python train.py --head_dim=64 --intermediate_size=512 --norm="layernorm" --norm_place="pre" --norm_eps=1e-05 --positions="learned" --attn_scale=0.125 --bias="all" --init_std_o=0.0 --init_std_down=0.0 --lr_mult_qkv=0.5 --max_grad_norm=0.5 --schedule="cos" --train_tokens=161900000
MLP neurons of a small language model. Each row is named by its layer, matrix (gate and up: input weights; down: output weights) and neuron, and shows model dimensions 0-191. Each number is 500 + 40 x the weight over its row's rms, rounded and kept within 0 to 999. Numbers have three digits each. A neuron's up and down rows have the sign that makes its largest values positive.
After each neuron's rows, "fires in" lists the words (lower case) most often at its 100 highest values on Wikipedia text that the model never trained on; "fires before" lists the tokens most often just after its 100 highest values on Wikipedia text that the model never trained on.

L2.gate296:497606539512446473510496508510509534448446464483472496550460443513406454498531455590498445468587504460501479490556512555547563485477500525457505466505460511500498539498557561473550542519534516538488514437557575450550488485544503448449471452508441525477466507502452466484537493471513431516445476504432520535422482579548480551472539526471573437504498497532514515470495428470548490515556523522503541425539415491507498523531390498505466514460530477520494519439477497517532490482553569501541560481511488487535556476505508567527510443501502504465553505448502539557548529422537504404
L2.up296:485516430524522477536493518627489476461465468479452534520569483482587458468510585429505477464450539450445472489487529580498463539486523553554448544511507515552418489475514520490547470524560477425497445504498529553573475524535476601464443543482543434495482501503511447504508492473484544506488501524501493499422560470474551480435443569511469516567428513455469499530540422507548459513549422467458476490451537529414446494459490485519480605465559476521454523517530450557479509530543525496526457481547497498483511489499509519487444502509521495506470458516580552548502509467487467458
L2.down296:430516425531444418570520544492438415467513520524502474541560487472496494501465538521478507503463521452395505504480510535475520515539489590546434533454537534476507462475547519572530491507571546529441391489539515516460484537492467545432419497563473525515494510475472494468475524529456513555566503521441537539498556500513602528521442544483479462512474456399436510536487524490469478550478468549516461507517515492474468432481520564490436528486509496460579524502513540451519525569585543552498466507454532480508540552508458479438483448471526475501484582544520513502546506516467505533
fires in: "0"
fires before: " |", ";", "–", "+", " |\n"

L2.gate283:535507606467476547465567613471504461540511472495478440495422479509464491520560497514503484512480504504525509480527511408529552459460485489566526490509474497467561540457606428465483552465506510490457522446522540547507526521438573549512476507532431545562495496426526514569502504450534441498494523487503430559524485514560515491514490483441583519424527480508567552507527443490523518509519514422460520485485493460486483523439535523441523474507494551576588534525469493548561521463474446514454525484443517441451540457500516562497468443513452434464541537478475461483506504469521428467
L2.up283:533546531504526538460545450455516499535546490522521534480486543521428565546573465498491564494449542503474526539570443464483567473507461471491546465460511566454509465480514471520505493417465544540394469455527538514483469535484466570429432535547486499547491454529552482517565485460528550537512541420493484464515494514567574499486564496523523555417581486496447494471536461546485484522486516571499457478568488568520477489445539467465511385424457443515467523540520491499509530511476597509510489573506450496492492510494529511487487490505438471532515535521588490576531480505499482440
L2.down283:479470574547492490501527499464527558495554469532538496486468545525519519572459478512503525520516413404486509471484550515551563473450503529512507512538490497518519524489559466538509465439452511492483533493543481474476541551449545495549528490500479527399566485459505567518478453476469476584510483485488452578460507531496511446468428495486497537461498504527541495483556431479483488516464454502447491487566521533474489468464466513527610412504382500521523545439439574487546567451459509577462503513457475552509494451460477496482454519550455526526512606461481545550534558472429465451
fires in: "part", "per", "performance", "percent", "party"
fires before: " of", "c", "forman", " game", "ic"

L2.gate8:457541504478456517453530508461459491513553475525470520468470468567507451479528488508511522440555556502490455575526497477566441499543510492592519491560466429581486504474435559408492580490494547435486523561528472510525518462554548522487439440523568520501553493483489459508491478431501560526511452470443459489516427565466498453443459440480539508477520525507545535461539492493527477558575479468570533468463486451448487498472484553497457502559434489459544521524458497504557549495486494509441515562539490484428548432515484537480461471506526519580490592416501510582512506454470509505
L2.up8:516491480490498499595441447454501535451604465521445457505470494542490454567534540519517450492497554559515455529498468488544573486535466488491499492563443512572488486535500467490546545478460593500483509548542515467447489584496533486500467468514435485503484470446462466503584588463501458554533566551523459499535503511505494501462489494624469514537517542477522497487470478494535566470519548458470436501501475471512493563478565528529460516479447405473558545472429517506542488477549496453489504556546570476387480514498463459477442530470539447485544555481433486504451491493481523548
L2.down8:541524537571528533505442518533460532479509461558520520480432544468465483486462599548498552501457505537537428402468513454505503473512455468483531481485463483506525496478456521484583482523526535508485494533429513420544587579466558426481483504499467515500457416505532488505530527417440423524486541540490527544536537428521472499475441536507492556498548463537469427516508449511411549412476533525485507486492458461518520553531519503522544478521496378508531528486517464550542466484412549485553535538536547524488472500501482469473545517441465503473495595532513480537488480468559475523
fires in: "part", "result", "various", "parts", "particularly", "variables"
fires before: " of", "ic", "ious", "s", "icip", ":"

L4.gate250:462515440499501513530507487508522495535504467512529489401521388477536488468424476489433479502526495440418500500512497493516446503525481536555556507462415421463505522522545485475449552473526524493508507535475483473492468443591470503439411500589490505508560561476417484561529491522524547452517471399482604524469520526572471508486433456494450489566530481499535510518515486510522504538530478552435484512451485422493505533540535581482489497548535498509517508477539498526517490526534435476541478537456466514474530527504519502500566389489409505507563493505409482510503540466529564509
L4.up250:548461521538483475567508469496445554536531539443470448502543482549517458499519496458467555528450498482520533387439512439488457517480493506430525495448415558530464498514576504535506570518503542565445526526461513536524498522482502534490525575496517443492435488489482475522541495479527520550500494526503491504507500472548465542512476550562498531531460467522515564484639525530469470509407422532442504459497479495447441568500546532490508487477501465511577466498512450546485433471494462499482554445489524470421497488514506451555444530414462400557513459601497529521506480521526547486
L4.down250:548465473517465455539477472529467442492431529496518419498512513501502490491497468420519568495493437492606524539478507478514568482476482444403557494448451517456548505483521524477493516515545486489404476444589476512552552544507516524469510499550516500484527447461525458543480551497500505481496477580450510471508471496504540502577447505559540621497527489484496471474537479514549465499456433482478537473398503518494573518543468500452599493523451517505593447470532434544538444495508410479520456475508485499544503458532513543473418527488519576527457510497487466480504450522441505555
fires in: "8", "5", "9", "2"
fires before: " |", ",", "–", "00", ":", "3"

L10.gate103:488475504479466492479493499495471524537560446538544485517471454548544477522433523478432523481490480424444480532454500499573415460505431533531445497460472490450530467527498480522520449552556510506504480498545499437539525510596486503502495548534484477518494545481441498578489505494545447576414492386484543563512467568461527530481491497475466542478420509516496512477514447514491507515497406542511430529530543478488429475485464535485531545510496483464511529507485472546504577540454425477594598553545494493450454455481473535471525559513546503467518438577416485495479578465476485476
L10.up103:439491518517516526487472476548555457526571541471443445537561496439524471595440545512452524517474429500456480480459478427535490511435507543443508514501420489520512535504479557505503465474558474553550467493459462537477513434491442458481519465488545454552522451546525507487580519507480482477489581460498473522551593531608556464479526487399487586490509563541454532422520509491508557519482481502461545440460473517423493474533451514479500508469480535453521511456482502508507485567463504526530566507477496442506493459548499391520443545517478542578509477500552493509489487452469548508
L10.down103:494539489471590526476563438465492496451445497484481434551490509515560572522558481573490487481536456460504487511544473486501439534489455498492433512592461478401484497481588581491511442464490512538562527442483532488527501527495501475515459535457518459591515512507476483521468457485520444480561503458542545505536462492418451509577464489506490491478496492523626558475520455511470470484539471489503535505527497446424503436482512580486473438507456500529431523545540447556549483521556484533449530493541494514450538500502443469459472544406520504480479542572464533551518548557470472474
fires in: "according", "due", "able", "desire", "enough"
fires before: " to"

L10.gate88:443516510393510565471515469553545474527517539540568549530510440520516525545500530502556492498459555485496528525540468523576447477471474437559475554546515459490423500483525479462501412576560485513503452465493499462531498491511447523477546505458544484538503520487574474481543557479506506537490384520465508544500501499540413546518480468526564464511500489471517474529464472464540542496533539501589463486471479375542517529525474481525567469480468513539513473484426511545527516451552512494457479476462493538518455590474499479446534516573472430422457513531494430460515462499437481422
L10.up88:501485532479495557614432491466508465531525444546478528558502498508542448484450485431557525481518482495448451433496555447504504418453551501476433556488487503462511423484452533514433542499458584537563464485478547509541473495522498456474506503528500492440506526548549511563480556507492496580508507519497528547543520541490449502456500544480512472512549502515466455551425505518479391453497531561438523505480519609479514535560562462471551511559450445543516526446547502538521569495584525467503548513508508450524511584430483487535452487513468452528522521541457507497553474443498527537
L10.down88:471554523499532469487463503503422543563515434480521537576549485427530532515554420487475540523511401509505496473451485510492500516514515547519521513535555444500547501552506521537499436456459409543508536458504485440473554561563519481481527472487520524526429486529596461578507516482458529462493540499486449524568537474550504550502477513470546447459498467522472424521524496504521550483485434451546534585463511503431411534484493527450530517487564506576476536491481481493494506540421606376482427482492471474540522488434517481425510544529513485500511517497481470457540503463488482516
fires in: "new", "old"
fires before: " York", "ton", " Z", "s"

L6.gate354:498469543463519442483537470444565474522519522477598499519538492475428493528575458576464461476459564503590499545515540491520468542417496519516533477592478461511487495486494550491497447534547507441457468547479579444477494535427463575528442516532478480504520502413546541513446474534513418519458426502422502433531564516515507467512468469515505478551472542444455468500463471461450553476467406426521476447507493492493480484523503548483457476580525433491522495566524432537556516538469539552566477514500523503514560529499445527566480506519557560547495499486535522482505478492491511468
L6.up354:479520488496444478535528470521470448477510581488509539523474527518492452504468454562540454522504502482424498499463526542529405519445475508543447473530467561535475505521517497445475590543502532450534431552542501448489525538446502482509445480505499553499469488538408515466460478515543517546521533562444458595504474506505469542493507526517414456477489496509494505460477457532566551527475515454514438461588422535548391555518540509494481487520415577558539518566509512495450459470439449554506500448516478486522466516457489470571565486534448538453503519511467541528460544485581554543
L6.down354:488504515444505560461477430490495542493497464479474492482500472519544445519484519507530537520516474494445445511521505506544485503505516540485473542534524511455481426541430536478450500544521485498450506458522507419543544511477490456496452480545491473511491428489562418489538528398542525436457538470535486501523527497463498471512443506529424495450543486535490479516518566518466556476415547549467577461531546605513546534560547497576583446526467499585457483570533536458509562514449544557483512462433458470520427527554495535494520415445529450510505428565469576526515452466520501472
fires in: "0", "northern", "network", "sports"
fires before: " |", " |\n", "work", "hern", "s", "+"

L2.gate277:470562495462536485552510469461516486424589534504485502497454446506540512470584507523563536569520457427468446522538430504539483552532519514489592453510500521430536473538499473493534510500573515453410553491466534468493518477572505508551489480482545537517493477524498516522453481499498519529481447450498493524567477487531453482441522496538565485450501526552559483524453469487429482505504459455534530476440493494520466478471499457484450456568470489479456563467492563517564557427517478544458458469509434502475472532482443556534449536532450420517495583516589475488582562522500483406
L2.up277:497524512467557571521474534480560536505551483545525509574439527530469567475426423561448504504488531566489504495465520546539567525432497514494503403528524501478503573502513581511495477424584478494490444547476493481538495494537522544518487485470539535569499404524474512473543518517518436465521514494484538501480519518513522491476580479478471572462511470470436525398501558493481489466480491470530528346558479500497392457490491487541513490557504539522478543542520509520447522455475493497509552539469415448494447537599477500471480484428537478506488517557520527510464494498508524476
L2.down277:449531529507528434483486519494465505484551453516482499418483570447502546506536441514501535473470480540524430519487465465560494460520466471433525442514522503521488509515518441486528522484500522508556614530476485492508576522515472443501553518485436526572477491517562537519506572450512415478498461457550541486509487508503507506494484502565468574472639542517546439437495481557522456456522460449491518478464470494589451524546528516532499489540488428524492527488539476384510493421549494512592533569492426486453471458552474473518501544500479480474520561451516466497496542522451431458
fires in: "part", "parts", "participation", "party", "particularly"
fires before: " of", "icip", "ic", "s", "ons", "ect"

L9.gate177:514543533494533511488511488522489491613430469542543436546499481498449480587450469463525472491516499551529510528506525516567434497474447472540469561451483487535570549465536456531444469507515546501445414511522435478573542495520518569502493395570440434540510440483544460544487520537493503556476537455531550521508502531529465454415435482458572465504515412474438527485481467447549503502496533487483465511525512484443474563578545479480490453470462458490478431444485462487487549410510482509519522502489524479498462495452510498515495468407516438516525477524506509534525507588488544561
L9.up177:514412525535455512520517510528483428516467572494472494593523500530509526440485555511534490444466577514526521445432518505585493502524531480524500455433512495461446470526481491413436452469469482446504491486531561458472461527468568482499541490577576512561510451490551422467467521495563513546483507554515519489456505533490528444483478443478558507509526493504498591559508481434525466482483492458463506445526507455427406495533582445548496492516441478560576443530521510473493524547483616516516536480523543467435486556494521530430447490489498493453553479452499509511510522565467496483
L9.down177:512539545443547565435548517428530523465528534473489598495494535493451559547525415487499550463438526513490513518496496429512456469513535478450489539470508517476435500551494492490450451521521483593554504479500546524432455556600527456485535517483484579519486474461553424516472517468526510523454487498492459479507483378539470482544488542581495461489502470438497494470533467491471469451529524551512497516565459507497534530556476451444432524531507468590389526496477531542508537526544535427490474475525481483529544529505561442440483461558493455536457546485502509507514529444523563460
fires in: "new", "smith", "old", "festival", "website"
fires before: " York", "ith", "s", "est"

L6.gate120:554476445471446488495548476518523518523474527423512536490521453511450576520519434476466479513486539458493437540550465533536540473524442534471570419580472447475465442577507492504541499533523544516523477497543496505514494526419518481493497543487486507577587493518493539566544511520467498496455497567443521492546533430503504506577431488459485565410579505439491475454505559522402572535458494490543520463432490492510590487518497577477455485494531511429477496470484464524581503539471512485501556549537468469537477474433516513468456487515489523522588455534443414481492488495509503506
L6.up120:462480543528523522456475506447514530525430530511563476489527513498446540503496433586505484584434506549575527523496526445509477495470419513475474502561486532565454563591558480443543487545456512571538468495482470490506532452519561518519516544426513467486511454565505432502581574522508513490463522456502508500546484451519525497449497500423456536504531515503517480527475478459454487529533591514451507463477527550506601431487502521473494538496533484449483500566426547472468555449495557530476551493543454522472555492512416526510489532479505557551448515464473478599496486561561498446
L6.down120:437523489452465516499538419560424519448605504523501488474482468506494441502501492470569454496577498442494486548497578433528500448521508592528435446481437471444529542591503494587516542483517526479459433446500526560504462493537527528485586517474457530530468484496546513597472488534510536548426546502489479535495528544545479494493566467474493471520521445467537449525494512507540473490433490476435423478506502518444510523445490484534505485516529590571512471479478587495502515477472448589465498572514510548395542503455437510533473492495506520506481506467516486528526527523486469524
fires in: "january", "april", "may", "soon", "november", "december"
fires before: " ", " after"

L10.gate229:575439498533486501444465447518560531480514495384517494540432502520509569442507524477554481480522452495540575546422508495595502465501535517512513468513556496512512490516498559542509497459432518526511450449560484523503490512435467549521476472584501463483500441544534462431503479391551461511494510501486452477415494464553439525468504462515481463464519550464479546459532461532477509494496514440537493551496461484509472503470521511548492484483514474434482512563511493475443502470436560517584515509461530491519471460533538576462566602461541487481466551619509436469532485530554499463
L10.up229:524511462435512463457513492483554532559501485407467557492509483483546573475478459577464509450466532394531441497428461496555511442496461521418511485533534489563500523500566539555514481437532545504481486508505460556527539542490471501597495479505443486427514476403471494558501495503506498573486478539546490460398470490558544535511514486456536543601532507530556512481513465531419505544477450466478537545471535527473506483521501419580518504436484492484549543487501415493435518441506501526507493504498515507529558435487468455431545498509474546478549468513481517524576518503545489483
L10.down229:487477507414512519558519502435495502470516486471453514489518525566566504542457560493489448524484534531496490552529506511489467523457452442515472515457605493546473512478484444528556514414409446513525584497472439513413478545492472527499558513536483464484536475483526434484547469493535558511488436455499438473508530559509525451486460450488506533511390529540531531526522442508571462495487489475457546428517495472478508528510550523452495504548573489475524524417497529432624537536500542523570495551505451476439449440467506511468479531531520539487511476483505471539485479611483557529
fires in: "video", "vocals", "korea", "civil", "champion"
fires before: "o", "als", "a", "il", "ide", "al"

L9.gate199:404491482460521460510548502529462467475453488517498471568515549494453498544504622505545490505488548547512543488479496499508506477517504505519433497421462495519466512587473463505509474418541460546522486595531448502530448521517469485472472560496437480478503466455438424557541490513479454446493550461496430616490524464444532575448465519522455523473532553539500526518545527517509445457454524507513487466554465510500489538532505572432522490474487539527546540487509492479416585466458466520526474459479464484468524536417581522430537531426519537504469442478508461433493494535501485569
L9.up199:431418432489585470459551499495502401482512508501505560491434436509547494489527494521493537513491518494544546512430454482512487378445520490460549513490485461486494501466536461544470507509526525515507461430516425501525528448476545543475539577534548521474472501519518523551457545549525480494476504515514480498486410491534476568493516460532489484548492477532509519527524476530502478489438434516519644484472514491514506498520481467517497469537518571471499542509434427520600486497556543392515496468516526432490520497486543522504429601559546507440472522487484411542503551505458470471
L9.down199:509471558475533519508458529490422413474512487498584501478488503541565529434505558513484491522544437425549519530514473532555445527437480511518451452510447548558407547464505514547489567487548475536519467500537481476493515481507482522508480549475581424504498527454527472506471576505511539556461486518536501539425490470509584479515484549440513573409473493567478518487493501467531465436496529467484560475531475474509570572532480536479524469429509539384537516497472442506460561522508496507460519507525543494512483443480491452591442492450499506579513513507498467434486471461549506414
fires in: "january", "march", "february", "june", "april", "july"
fires before: " ", "view", ","

L2.gate288:485513510493512561427468387487510533510557505535450527489460525457537469523518496476565517460471474463499452490485511538523505460579488480462548477535438576508532541492500511504469517433528484444484543481414508512515496517474468526454501530489557506527568532472481582521588550486491539498467539499469514449477544432529551360534506479538498476516541516483484458565468474561428538511533531527505459504561459518519506610460491551473433531469467493432480531510455462531505495480426514529541488512548477443429504511530462459479513457443464522567440519445559416506507527561543551480
L2.up288:517518506526471481505523538488434573461475482530470438544425550491432422495551548488604458500538515510477502519522466572527551432540473503512499484540431441427509483512413543538454550532467386496468540467550484411470517495519496507459498480483517491454507483515521432500566495498499521467465545541525514528478486493527493460491478495534486482501564490582484522535541479564499478503469552504465463528548577476488459526511481482549453352473496453493468498518554468485498534444472502547545498500428435451562492498557490504579588486461429563532480475494506510500519491553503537460
L2.down288:479508504449530535483483493477535544451474469524489493531462529447555448462510527430523452522527502467429494561540490464461470506531510499524479371531524494466549506514413495543475523534472471479482498466475527475477477486534513550442446467515542411519484552509466472520619551536540482437529523478523445525511457527568516414528495445537471456531513510517428520572499506523541599555448550546458570566493559445536484534516556418546485493561488499445496537561513482477498480456531571457494524503509454498462459508467524485510510425497394462580506486508521487486499523455531562494
fires in: "education", "producer", "territories", "territory", "services", "educational"
fires before: "ation", "er", "or", "ing", "ory", "ices"

L9.gate37:482456499464532534516574451494441513505486497499515484490482455504463495554470518463608425510518491476469478516523547582551506453430469544466504518513545534485496496544549417518548509515584529503529418468461439489533479597531502501565457513499452520507501456454491503496478455538470479481498535474512478483465383544488454483497527474525450468559548458477521559520464379463473530571513454486576506537563475432473510554435511598532472441455531538451511456516501543470481548560486521455500495463545532516471493552515503496544506516585537485472535512463495424543492535559541464519
L9.up37:462501412493526489577512499465439446491560542479454532520437512503536478480480495503487505440504505457440564540588589524497464497496501509533503490517492531529497486536506493523477407520527493455473500487523505477473503527552564473470509524481602525485526432439507503620493463485466473536489466540589493466519428486493484531428540507444510464497483550581462537553504469547509464538473506474498542473529491463519489599503475554472440539511485448463575439544454529482416509504417488476537475450490474528442498562534533559471512551602532511454459498449512454463545478547450467515
L9.down37:527475500477554562534553477549465440443520516512524476417504521523533459523525489473504508525447481430576464511458516448487546488469502473484528533514474530505436456495530561584487509501528508493508504513475496525496533486513468508536500522415500485550525454449470510529437475523506515477505437495515510533476494494467507552439534562486534569546464519539526469456472548475381493500563536529461480471521481535521497561481467456522632447591565562532468500524520473504424469472536403486447454466476513511489582460531544447536530500467533571487486531566538406440496472454478404476
fires in: "january", "february", "may", "march", "july", "august"
fires before: " "